MLP neurons of a small language model. Each row is named by its layer, matrix (gate and up: input weights) and neuron, and shows model dimensions 0-191. Each number is 128 + 24 x the weight over its row's rms, rounded and kept within 0 to 255. Numbers have three digits each. A neuron's up and down rows have the sign that makes its largest values positive.
A block is one neuron, or neurons of one layer that tend to fire together. After each block is what it responds to, as a language model described it from the Wikipedia text at the highest values.

L6.gate353:159149134122098104100115162167104123164132068105155095096105128125128172119101121105130124150135110123139152127144150113135119100169159151081155132119145133145146115126182133096084121115142123136132107104147141116130122117100133125153170136154120127151141085154127142126091115100113137174156088141133144115116121155119124125137136102159157097111125094148100114194126120114125144127128145146147127127127133124119138144093076163117131118137129140092096120114169108141110123098069097132078127158132116097145150095120123126194157075144104182099139172168125091177143169159176125159
L6.up353:093118125182120149123137122154146115162161146128138140115097132151147142171144133104157150118149140091119088105128134188140138117183154134165168094175103133161184120175088130152163173147155140135181087075115113134108063144125147136141118114145128090092190119124124168103136120151103119136152135139139129099157116116130105158131111128166146153145133136118134150140127133083110144090110151163159088168088113119138097143088129136117148118165107116143149147123198117126145083143094120126181144114118105125117111111138106129173114144137142096114123152098118134096120158122145091070
L6.gate662:143093056104147159097088117195114132146127145122121095168139159140120145168092155128108103155134147102111165113151132146148110115167081129122148115140097104127146104146139112113134100201137153101173126100146125094091125108147131098122160144155136114124123119140140128149142138117104134127117132130126130149159153125124157190121118141146135072111146139131134112125100139146110123087102142149101144153074105146108144134133122122129128119154096125148134128164140078094148159174088132189118126152157114165133169157085106126141149133132118102153135084121116121148158121112161118124
L6.up662:140156095165158103118105081117121092140119077167113160141160165123139140101106129135142102103141125090115146117146079143145130118125179110111149173110127120140100140124089138165149156108074162118138080142118083153132101092136059150127160108168137118173148112103136140147097143107106112154088131162126133116105131139112156131142114100133197162129112116147149128150151115143128138143091131156095180109126156114111108116103128137124146130135136163109108125145143110104157112087113147124123108177116130135101146115134115130160114142148169120128179144108097116101140128129165054128
L6.gate785:127118147125109086136112158136099143138122104130122157162103140131142131111130135154161133136185154159147112172179107126137101110136146119127130101125144104139149114132142150129098149142136110152144152158127157114090143094097133129142129143161135085109136085115095139118112144123132184127135132158073154090127110087143198090126135129131130118107092116099160095135105169163122126150129142133123112136117094126173107139121160186124176127132118142164095124129148111129138145135122086204118140138102128133094102107137133104129179114143145121117138135080149148176113144118090147060
L6.up785:106120133139143124083085178128135163141121130108150118147149123145143165105142116140106139126145120145116112162117125137185086133177105080098175117095129105124206117155127144113129149110118117133122110147078105130110117125130078135119150111116149148147138102168153165140112127121085123105121164152145128145119120167140089131143134101146140175142095162144166143130118105094155133137123134193134111127122134112146148163081155162110138140127190074130103140139130154145125130144149118108122134139078130120102155137136158094138142158107136089154138163104094138175125115131155087120
L6.gate886:099143090135098156134131117138131141114126124119107109114162168130128126074078140165112108151153165143161085124142154132180135141109154099126156156130108139114075136140128128131145126148137118156110145101153127115121124154109125121112127141149086152161132161146122159123135116088164135115131157132138127104108113092134158114166156139075113134104103119118137125132139139109090103113108118162134203163130118131112091113133146132164125146169151158135114147107159096185108141124113121133126120200135139142140121127133146130110114137138139143138116158067176129120142161150131085119
L6.up886:086135123139105127142097135127149122136087129104144124186141128109122145116148121167105181135155145124135148128125167092172117115137139134133203161113141125130135040148127118137072139158144150102143108171145116147129105152156099079136080134175163118130122116093142117101154120129051120156144180132135110141140140140102088123129142150124138134108150116095165120098140129157097120146119118146154158127135103118130110146101146133150110109127144141142154111155145115137099118152109146142120161133167141161138087117137171114121136104098127159129155144139134139089154146147165136152
L6.gate1094:112059108147167141108134096158102109112165145074113131128141113120127130113083115132123129148161118141119126138099145121140121128122115100106142157163139144146155104118119105152131117154116151137089127094140162122125134139153112127093181150107122129139139123173126161129157129112145177127118091159181110128142160158079151151173161158147133127136121137104131147160125151138104139118097161195139192139094109143129147142106156120106127107120151140146117117127127121108142148159087137104138115180110151145157101167142118142145132135140179126070151095136119154151134135136170127150
L6.up1094:148163149144122164137090128169175158087120119103160164120105144107133166117124129155127122145099135129119161104107157150127121148107140117127103121146133096173103101129094113130138126119094105132159140104099177147112163109127162156135100109158102108117120147118119134122184103113153135106132113099124141104105117125094120113096145125137110116126156124133144088112166098141162137144193056132119072132110084111140137081111123144132148095152137161150116116153085151131126111086145143104111160117087133116183138104090147136138122112142168075122097121105086126136150113082121096113
L6.gate1308:165138120118114113143099147155145136077147101137129138104139144154151123099089144132117117133124144143143150124107104150121128113185159098123101124124135127188112163136093134140160133138129107134132095105143105123129076124182132107157115105144133102142126115116101133160105093117094153138160140114195122141127155107116151128085164115104134107100099162123151132146126181149130131127124125187141120127146143115138135087104181138159108072154113160141160128140143150131133142097124133113121107209099157168151158157092132134125125113176144081127126087127125095137139156095140079130
L6.up1308:137123063101166071106159149146137058121120090123162083153145132083110091108077177109087122127137125128118156149109136154158077094149128130150176124120152159113174107131117117114094139144110146088165150107125106109185102121086137108111105137127109116165132134141139124136096120124124100156101131151137093167144123116100121158144141138084123142123169097156156107100136170111087120104122119099138167130087086113123154158100134068138120115097104118118090122089104096112146130132086110137110126117113114133143104142117150099100103136160073158116104162110116138181133187099107146152
L6.gate1671:091112154093125094133087109145130135135128074145133135165128139121131120130078120130130100156144096102115129123110098115151097135147132108143148156143133093189143141086128143121143112134130121154116136152120137133131141122150133135137110172165136099160148136149090121147104164157085196137154131167098121118115089146083167168122092120121166110161140152172168124132135161083097156154144115122158143118131109168131120102145136148127122142102091107082092095127097114156112118181113142134132105112122109118084110128121134143130159141127186108131133164114103119162107131139064140157
L6.up1671:100115107095091121113082078146115138154152132146143135106131106131106084136094124133160114108167155151156127171116124142129143125139156062154124129145130136172134171120074127167125117140171109139158155093136155162075108108131123145156159141145139118137100131172101138141144127163152128164099115115141100154113138141161181115162110062135126155163098141153155114105120138114127144141120106127099107113164075075115114131131171176112113132082152153132160142139168115103096103097127132107119157145096136128142103159129120137151122116133142107116136186097174135117118140143123115134
L6.gate1778:163097130109116160164134145137096133152115123140124193148173150111117112137137134109109158146150150112103139082153141107127127144113114155104113092163156143161111127089157153167117158136106137146114123143130121142144112133144118130131115130133138076168134137101167160158128117109094110127151107108146127099090156103152165122166088092111171162135116153158167125088110166106131100105142146124146111126073150106134146110140145119142168112125141114093103148125133121119129183136134126162135112133121137126113102164112173143175131149123116109120134133093113128132100118172146110159
L6.up1778:115117130144122098095117149123118153129084105117103170178122134150169068121152098150063125146124146102172083128133078141126123110132143131122160120150192096147097080145146125123140130134110149133136113123130124138125101128134117128162091143148120157117140095094117124116176142091145143141121146162111130111108129119149130045113106100101145118141101124120104128128164099094122127146136120127161173107119124101134103150082166112100139110121114126125145132115141102105109118128121126123116116148115129133153153158109150133120105083140121137119141170130142147147158138182110109150
Description: Small number tokens

L2.gate959:141160118097116108124114101139134141152158116146134133133142103095130121151172120141140144145106148109155089134124106124090072127124110150102117088148114108117132115102137145151137126110119123158143149107142173118159110101116124147120099154080128141123150098145131102127164151095115110108134149139144107092132177102191127136132130127130124159093112158146152146146085108139167123146167110106146119121131127096184083147106148167121143113139110141117133087145114146132160157094105105114177155154131106146123103144123133129165174138144145127099136103149105104104105099127100142108
L2.up959:104122088080125103109132121076138162121165128132162111175129118073098106132174137119135139151096128129165077123131077119124134115121122124120069111152145153118171109092150144134148143138092158114105139110123157079117140121116094137146110108087121118120164107151171133121144164114112119115149161134141124093120153118141117112134134134114101156144130172172101119103090149115115122140158097142171152120120114085174113144159131182117131126099096098105144095127113157123196135106119119123162134106136115130154116105133127132168138136142126101090130071146136157092123111090101165130
L2.gate1375:151148116033150132137164135132106150085151125076144135110182130075106120104148126117135122141144120105128120129096108142111154090137120091129148121146160135155102114134120144139172182139094110151104152072147105160125119093123103132170106105090104127164139124146201148166084132088119138143149100149160115112137113108098127113161122094123152160131109155161127126129087152077154127142131126173171158182116090134172154132109145126164144140127109073153152153143141103138155138120118124131124156125130152150106133130168145120132152091132188089102128127097138118139191089105104167124
L2.up1375:145111106114135096141156125131101114117142116137125099131133119124135128134098148144121129122134086101131069115134153148140117102103095125089132130189143145147118154169104117121149118096075117142127151119118142133142089108144142127133076130105105128146141139139167122164080164090086144114114168095163096097144136103136119144163152137124158134127108152137119142139075108129102123114124130157130123149082124115147152144089135118153148108129076132108113111159088113123127153167070137140151117148128105139148110123146166113149143146169130080126116134115114130169116110162093136173
L2.gate2044:083152096076126104149164119087134112151122138114131159093127107120135090115077172111129107160117108136116119105141110137126143111140114140148080157101099106097138102122106104167154150159126139136095093062113126146085119131142114138100115126122092148142135088132109141131082134117128123147135104124131151167114122145123171094140104110137135094113110097150156107188101105093122152139123113116173137170109129150149132150140136150137124134131137124152136130119143125129137164134153128147117153136140140088178130114111110098154085142129152155175116121139125116121109168106115123162
L2.up2044:130112097165095129103126122147126088139180121136131117115150108137119135123159131134091052173152152105115124108133089091142145094124099122066156091119117135128118150130141075088124097121119077119126163124164154056126134118152136119169123100186146133131126188117132142146147101151152117126109114085142106130100149091139134094144150152117143080153170167154141117118106143102139123176126132094124102134147145137093135103119137126126085112105131159101173097122100097090138171141127132136161128120115108143148117156147119123174114124127107097120113131112134118172128160139137189161
L2.gate2203:141129086132155153110127140165120079107139113085127112134119091123128128110094146123123154114159129118140096123090145140184143128170109079149132148169091132091106149135150148149123150139071128129086137075111115129111121113147153161118120105121130071145149152108151136110070120129093180099154103113173090120180136102140148140165147096152139135112124085153166131111099094076143103150149118157122111096108102113166106128102169108130127095114110106129109116166137142122139159118136106098146127122143128097087166120147172085142137130143131119109163153108130141128151093118108127141
L2.up2203:123148045096107117149160146143099131118082087112120150114142128110163140131145157119146123118133084142175066151118117151136142086113183129106131095115144105077097104123104067123145113113109129112129139114114112166154053146107147103102121097086152136163151165138154110144093148127115149097142152126144060124139117122126156102150141078103158169118123171128119137128144120124136132139092160153133124162100109126143127125117148089116125096146138130158130128153151123128104154156086163083175136143144108106144109113117140118098181121186152099137121136103098123159093124168151116180
Description: Sentence adverbs and hedges

L3.gate1407:113166117113086086096132115152143149149152105146114106124128125152113129128153088151146112131110084107138139147127120158140105158157127127159097147153106125181153105134087118139158140117131146115123093120160127119152120118098122100121131157143165128147100111123154124121082117119103150104127156086132093126145139125129148153148105124121134133134146136167164167135116165151108157147067130173125101151115153133138116129142114133064154126108127145090137109089120112120134151113114123119140061164158145141134090134108084145117162189144106137086075169160149081109114101153097104121
L3.up1407:135119100156138128147152119122135179168128104122122159161089112131128121076109170124089103142132140130119141120144162144092146117114092109155137140149110141126117190107152122158089104130153140133135158111098141112145113112131166162114111156160128109100117090161112126147147085129120117115120096138158149097137130097133115096126102150162173156146099133154160128188103091121106165132126128118147163131114135099115109140093074156143076150142104143090130098164151120122121130119127097134126115150126142118179146135146110125180117129120139161119156144095103126127107123145130128124
L3.gate1688:123175155116119095121112133141108142173147150118150138133132165167140098147107145156094107183119120124145134170113115223110122179116126118121124186167114108174106143152129117072135147144151145148156096104104128152139104073125112136113084152139138087113093127130115147149113119053082141098139167102124099124106110079132186123095145123125138098095112125142135112171141151101091158098094164117135107172114130151156113127124122138131122105114088137143132119132118107139115118104136141128129107156145119139184156096095143106154125136146133117091113140117173103125130143132084105117
L3.up1688:170167136098121097120137143171159118116117115105129124124134168143102109088158136128105169140132126119113093130182125109090153143163135163080119146094132164091083187126162108115153143125079124137136104131149125102152104092114142142142103124139134117119134093175107151133134103106112132163150127076117106098097151097141137142144161152122144146134132129158125111155089089104170115154098131145196117173119124120090119147118136133169121127145088145089143110181151103113175101097123158138123104125124131133148092088107158157166088138179124125115132115119150116115126120130108145152
Description: Round-number quantities

L2.gate804:138161147130090113112117112150117091121104105088103101111173100135116128162145147099123134117128086131169119086104148084143124105117139113112140140143161141187117135130118133169178141127112097155099124079119149122121147134100133137040157166113124122128109118093131138097159169095144106073198142126149133131127105128149150121143085118119126165123147170084160119109169156125120144122136166103115142132105119101142140114128138130160116125144130135134088118109128123120154081140144130128118136089123130155080124196084132139119174105136083115136124155110171155128142087098118104116
L2.up804:092149142181151171157135143148108168158128133154127164135140154133097129096104155147177112133110168141077144154148144135110153153156132087107099107115147152132169103167135142139118133114087133084141125133136143128140112089121118111150114138141129148127154134128116139135115163157101135115106115166104132106133112145101133115088130121139104148141116098137115139147135146139153122121172091150136116097120124164106157158123158133095175109126135153112115153103162149147137157132111174117125121179152133141110133081151149090137107084123146161119123091145102080146127129150087107128
L2.gate1813:122113122142137092134126066129155119143110119159109119080155138152139110100074173128103117134115140126103124139101120139148104099163175123146142159132137147146118107166082168108174129137133133132126100123137138124107098127112122129126137136123135117110102128100109143159110144115123073113117157127176136093111103130128163134129141137124129092122100106093142136157116149105115117121097131123144094123090138123148094135108132098092146178123115141131087150105110129089076143114118136139145109178120153071105091139099133156181128150139214135107149130074091127155153155144068106096
L2.up1813:109123135144126123112149128172141164125148116133131082112158113165097148184096143129099128152132141121107166159103116120082135130157102128162133107097132116134098132107118125148123144158117159165081132151132116117119095122151163111107155135163121124155134185137128138158077159152104079166126152169125153122098111169098129098121164116137104155127114143110156078158158139104145074149108126105111141154101102142137076139137145122132081143152136152150112108125119128097070117131130100080139096130153126119161136173146139151139137166117143135131149113126145114142124137113127122142
L2.gate2046:134156163143197128151120151090132088084137144196136129098141115072174121134131176151138159174117105114137144147111134130093146164134142157129165076112140136151151106151137102155103153132134124134143132131120115155151100080068114133109146123150104173141119109160165126143151124134095139159105095153139118100093168093120162132100115101154145143158119129151131063118134161136147155153133090134105139121088134148099098105158145143114131124119136119106105096146137146103154117178143127119108180095101124081103146095132145155180162116116131137101130106120138125088154098111105100116
L2.up2046:165169144111129122111181112120177114122115134116106148157191105151101137155109127117106139132102155139119144126165173144121110111106144146137126118156125212162137099095144183147120149125099120078115097128146139138113166145109113094130132131135094168116126147087167120120151177109166109114133101156131140142104130181129130142105137100116105147119149108090129135137124172142126096117133141111151132113133153114059094137105136070094090117127074126119154094150121134112083098169121144114084120118119163154121156148152146154126139075116137114121145055134149121120124152160119097184
L2.gate2093:145149148149128142105107101129148145161109122116157125121153142130118081162106135135117090126163139128135145089117100150122071171177146159153213154127132154130152106107119166111087144099147160132128141136147138132161153136114112115155119144121099115123103132169129155178116114137145141118091138143158126173125098116135145093097141151095141116145160140160122120139118161091107100099105153143100118097142164168152111134128133129133136163115116082144164177095150139154103157071120132134156170150123090117104144072151123108136150144144143141136127133167154136118131118145082148095
L2.up2093:090131133100140082096134171126101145143159124150127164165155174112161155097089097128112148126118131127102112146159138145124153128130124107085123121144108167173108159155139105143114128117150127158096101076148103154092129128169150135126117156100146151117122134121126151112111133155080145124094111127137124134123090144138137155135085151176142129125145120127116101153111152060070129116129124129143124135124107135112125157134109132098118124120089091119136110135108111177150135158097140195074141126168181128170151161151091158146092154100104120143140122118120106131104176149121141160
Description: Small standalone numbers

L3.gate773:144147107098145103146148146146124087121120094108144116093140119104152134136115152164104109100123119122147066126104144147167154135153144120120130090105174121120110167134137149135169186135115073155079117089152139142150073127078105131151094110107125079168155113092152088144101163104123170070186131121178107141155113128122139124160142091154148177155121148119147136134074139110120161173073111141183148141093104140118148112103180126145151138126136153125124120136104121147140095106128181136164155138129126125122118107133180120146142138173138086129104130131123142134131124137111143121
L3.up773:135131112136157108132129096113180115116151155112148094089106122074111115150108147128147131101091170131132085125130150136150115100145130153135164140163127175136150138142132096135132174120125098121068155085130113120123102161132129161132100096152127142153166099105184118125095123118064176118146123100151106126130102091050133118132148114127143127137124145203149157079101122124109143137155112135145125191100116136118120099130133152146127120138144117103125105138165137089158130107133149129132150149172114138143128152152137078129139123145120099109126069134142150176097107136118150099
L3.gate1901:135117074123132106113113138107137087125127083098086121117089158101123120154141133131067100131119131157109126163121141149117115123130173162150110127132091123131135137109078094145168136142115117143112158169100165101112118123131142153138151113149059144126134085132125131120118135139109128166122144129147132138150126142132139152113096101122182165141126146134107124135096100105120116157114129140134151136123096149141111166148171106130131132138133128108131148127146114093149120109124143104115103129135139129160142126120152103170106140154187093090171125141112125108124125153112148157
L3.up1901:101133115126129137137055142098159152122160139141145083132152117115163114114151125157177117108102123130161114138116124137127101119155116103131139119101156109140160127099118138104145154127120110107081108128158141160117162139077165160132141112111158112134143119115109110114184117066104135093136166114106159109127141104095162114114141153173141152097103164155162154087143110109136135129125109131157114151100128080149134159135135178123132111120124123115138113054105116099141157160133122164164111136158139091100106129141129080161101132084120106104107134093116154121159069104120139101
Description: Adverbs and -ly suffixes

L6.gate338:161142087147124122139124122153150106104076123100135126084140113112163143148118111127109126152121117133148131148130130103118091084133141129147132104115159074156144090129126122141152120154111103162199128127098150160189078129120133110096189148099084092172134117138119099118124070132117150175147121123113141115181135145090137136103170108111105119141141127105104095122154159119137150161148149143156148113096123141127133160112138179135127109139090124088117122155132121124139114143140096113122103134111119106104122117119142122174151177158130108131113144113146140174109086105140097112
L6.up338:147113150163176113114106163127165094123189098113102162109095124144088133152116168153143125161149127098148143130140097100116091103115154145148150151110087131130106126119139130143146116134112138096148108138154123103108126153135082165150095121104165121139156108110108126097147121132138168126125102201148154135133093158087135141142135093090139119097162136119111141113103153127108167141163148162098117125149122108103112124141133138100118138145086119156118164153143136113168153179102101099145109155150140126149140146102149108114160101116134152134151145118143147151165135146159129136
L6.gate435:129133159117084105183069149166123144117117122149119127149131182083125140133068148131116144127112095089093110128117105154118191109118135153117144161138148102176108136143082142132157110189119119163151140121116083171122100108139129111128118117118115107078175123139147164120108164131103145116170109123135076084090164100132135143153143090116146114146144106163166128137112140114109152147130155090167104198134099147120150110139104167121096123112117089183154144172115121130167104126124124111135110144192112127077127100128129126137154144178158129120101129148128187134131136144118149147
L6.up435:117134119110083150123110168126151138172105068130138110128134093134138118132165137131094101106114134101137116148149088161120131144140122153097151135082124132164145181159128109103167087136121090140181128088137111126125106104136091128106111108092103113099166152116164167110127113093160165112143120140130078100130079109122125131153125130168127160143141127125139122145119125140125128160101160111151150133154173137108151154125094172171103146113133143133123137125126171111169153143125092120160149105154068125111119110102090137146152126149144102129112097120099116131147112139159114126
L6.gate558:117115108143121146114158095108130155172162150119118150111108135147111120171114158136162139114126133132140156119136139110140161094163178168150116141109148100146079154150092114135138057129150139121165141104112130111160140088147164115081133146145128101082106123096157156100123154134142124178145147103112128143175146132108184146094146138157140116144123113145170139130082138133121154147138154151176128146137131170132183155130093130104128110156118143116136126112152093141138119171121137127147146130139129132119133091133150140173181116126131138106091089077107165149136101151123142135
L6.up558:121098128120088115101133132123088118117103117121132142134105113137114110177106148158132106131095129122151091139109099130155123097130054130103101103138161108131115162146134119110129105152138141131093114128143127097109129161111133112105129102080115057132143124140144136104084106124110125122175165122108111123173115131155103180155149126205139105136130138127101100159135144110140163174115125139126131155079191106139158151140117119098143137106101116147112141147081119144152163129122113136134115148116121114172119142149131138136140110149107151094098148107114137139180172155134156144
L6.gate767:094142141079128150093093156158121130122129111103091127129104154137146090140143113159139126095097101112142122110154065090148148111121123145069159119148150097159100129094104158094165148109128102104171079126140157155159130153126133108111170138115107116118144106102123124101157123132146127128166126118117124066123124148138180166117124096134133146162124100141122122126103104105126144161166096124129190148168142136121095130142104185150114068133139136142131162101128088104118122166120105118107110102064120125125174142126135098132139110186135111079135081091107119126118155155105128107
L6.up767:137120135117167090065121153170115127133131150096102116138130114114114137182115104136166149104111104159167136133134113102115145118115140110103154104120127140111101145098134138098152106121119124138127099126128160176155169185130119143144114173088146139101136083131115104079153151135157133104182180156112129104144155136122112185109138088208095094130121143087115086104101121117111125136145118131175108138141124151167094132098096139103080102078140145122114114151117106121166103148107141121081107114155143132145188150122122110131141146121131175120112087097157134114105139119132118171
L6.gate931:113100134104154104137149095117137120103081135107136139109123132107116094140093131184147118117149139129165121101116130148126139117147141136140164140140152112099115126166163132130162133164103109145149149122136137150084128138156108104130131139123134127126128097147110138144107179110149119108115124106131098092139135124126170145163131143178125115115130112118153132147151172077085170128146129147096136134135137143176187117101151120075129120101106117131110162136116150124156140132145138126162073132129088109144116125096120101116130164136111143126127121120125121165130099112133145114
L6.up931:116115147154124138131107123116091090112147127121129133107118127124098126134135136135120141120091120112152105146146107088135120150102154126104102153135142118114101128174125128118144114122096117167179151151113120119126127151103143139140158150128109162131141133133137130086140124126135140122132136176092094122127105153127135150146147142139158114151121126105105142140123128129131145151162135156147092130163073147149124122120117094101132120142100106105118141154123115121135096120120092108132155142117148138108118150083142128118132146112159125097178097111104145122117131128187106111
L6.gate942:132115153098109120115096151153111116115144109113105138137136105091118125110151155109121130098152121148112102132133064123152116098087127137107113123155144059154112113150115138121149093137118145114129108091143150160131135121104111110098134140124131134106154073087175135118149138104119158151111145136129120090107131131099162121116145151145090117115107101110155136135121184112126110159145182112152115111149123103167116112124135109120136121136124121141150113181119179143137156126109093137108129109127088112139130155141164107165134088125129132117114105076128150132133113125161109170
L6.up942:113134128107141129143104122150098154154132119132123149101150102106073131097127154111086125130075104108111107113106127118166138128152121135136128107101143102107107116121094153147114112116136115109097090147123111104129168106136164102093110134102114109133125164140133103134120160117121123126087115110138141141125125139113133168123170136176137103130141110106148113123112092088080181125131111168105145127167159091167112144116162112129131087079137101123120176168088115102120111134103142126132136150182147128150135117128097131155123132095159130114097113143086185118169116132130087154
L6.gate1097:137178124106113120137148139130102159151165147109128111122141149096122108144123127112152073174126107083112123153113148137111134155109180125141087109136153115143116134143122151124150122109136135125167159115159137123171154135130140144114130122102083151100158149172163140122154135141124156129186100123181130084106136125152126116158126103113135132112153126139117124162092137125140148128135153114118121144143127139110166084108099168165152131108134094111128133172144140154130103153131197099124153112149086161105159101097110113114167099136168154096115126131160140161135155081138128158
L6.up1097:115129122111173100101100151145144127132157123131129085144112107106105171159099129105120117151109130143106133118145077151124131115108114121128144112165135152167153119145127133142131110129109144089119119086129096125126133172118152136134156104130097111131180141073188132148084149141124139157125127107157123114140111124111109133157121139121136137168136130161126157115117139123106106134128144141168110179124090112132161100148120165131145108124130120098163120133095115121175117128137174078097143105162160165141129098143140074151182134137097155078124141132171135164125100078163129132
L6.gate1674:113109158163129094142103102141085132134114100140061110146155160169101130143126134211144122155102146120162092082138132126104078153120152189112136119179144086139116109114093126086150147124155094135138128146131154161129131091132146146112138145115162106181134150104115139136180193104118121159140097129091129139163152143147159138081141122110115141095143098156156125145109139124122095145161128138157127122112108108135136125120113130115179113138119107113117110138113152097102098148083085115145156081134138153106173118114127106140135114109147140116152098083140129159150110128109130119
L6.up1674:102138136124144147118122125129149115137129121137119138167168152143160116126161140131103136128095104095129074144155101150120121100110101149101130126195091145159161113104075111141104115089135163140117158113111124141123176099151099159124125113121103114135139127094119098131145156117131171127129120145129167110146111163115132151142125128119129142120157108116140146104097110105097154127120167158137155123117098105117138131136138155143123153078119113157117117163060106129151108162119137138118094069134101105132078149156124133109113137144115119118131147102123130149085132173141169134
Description: Post-copula adverbs/modifiers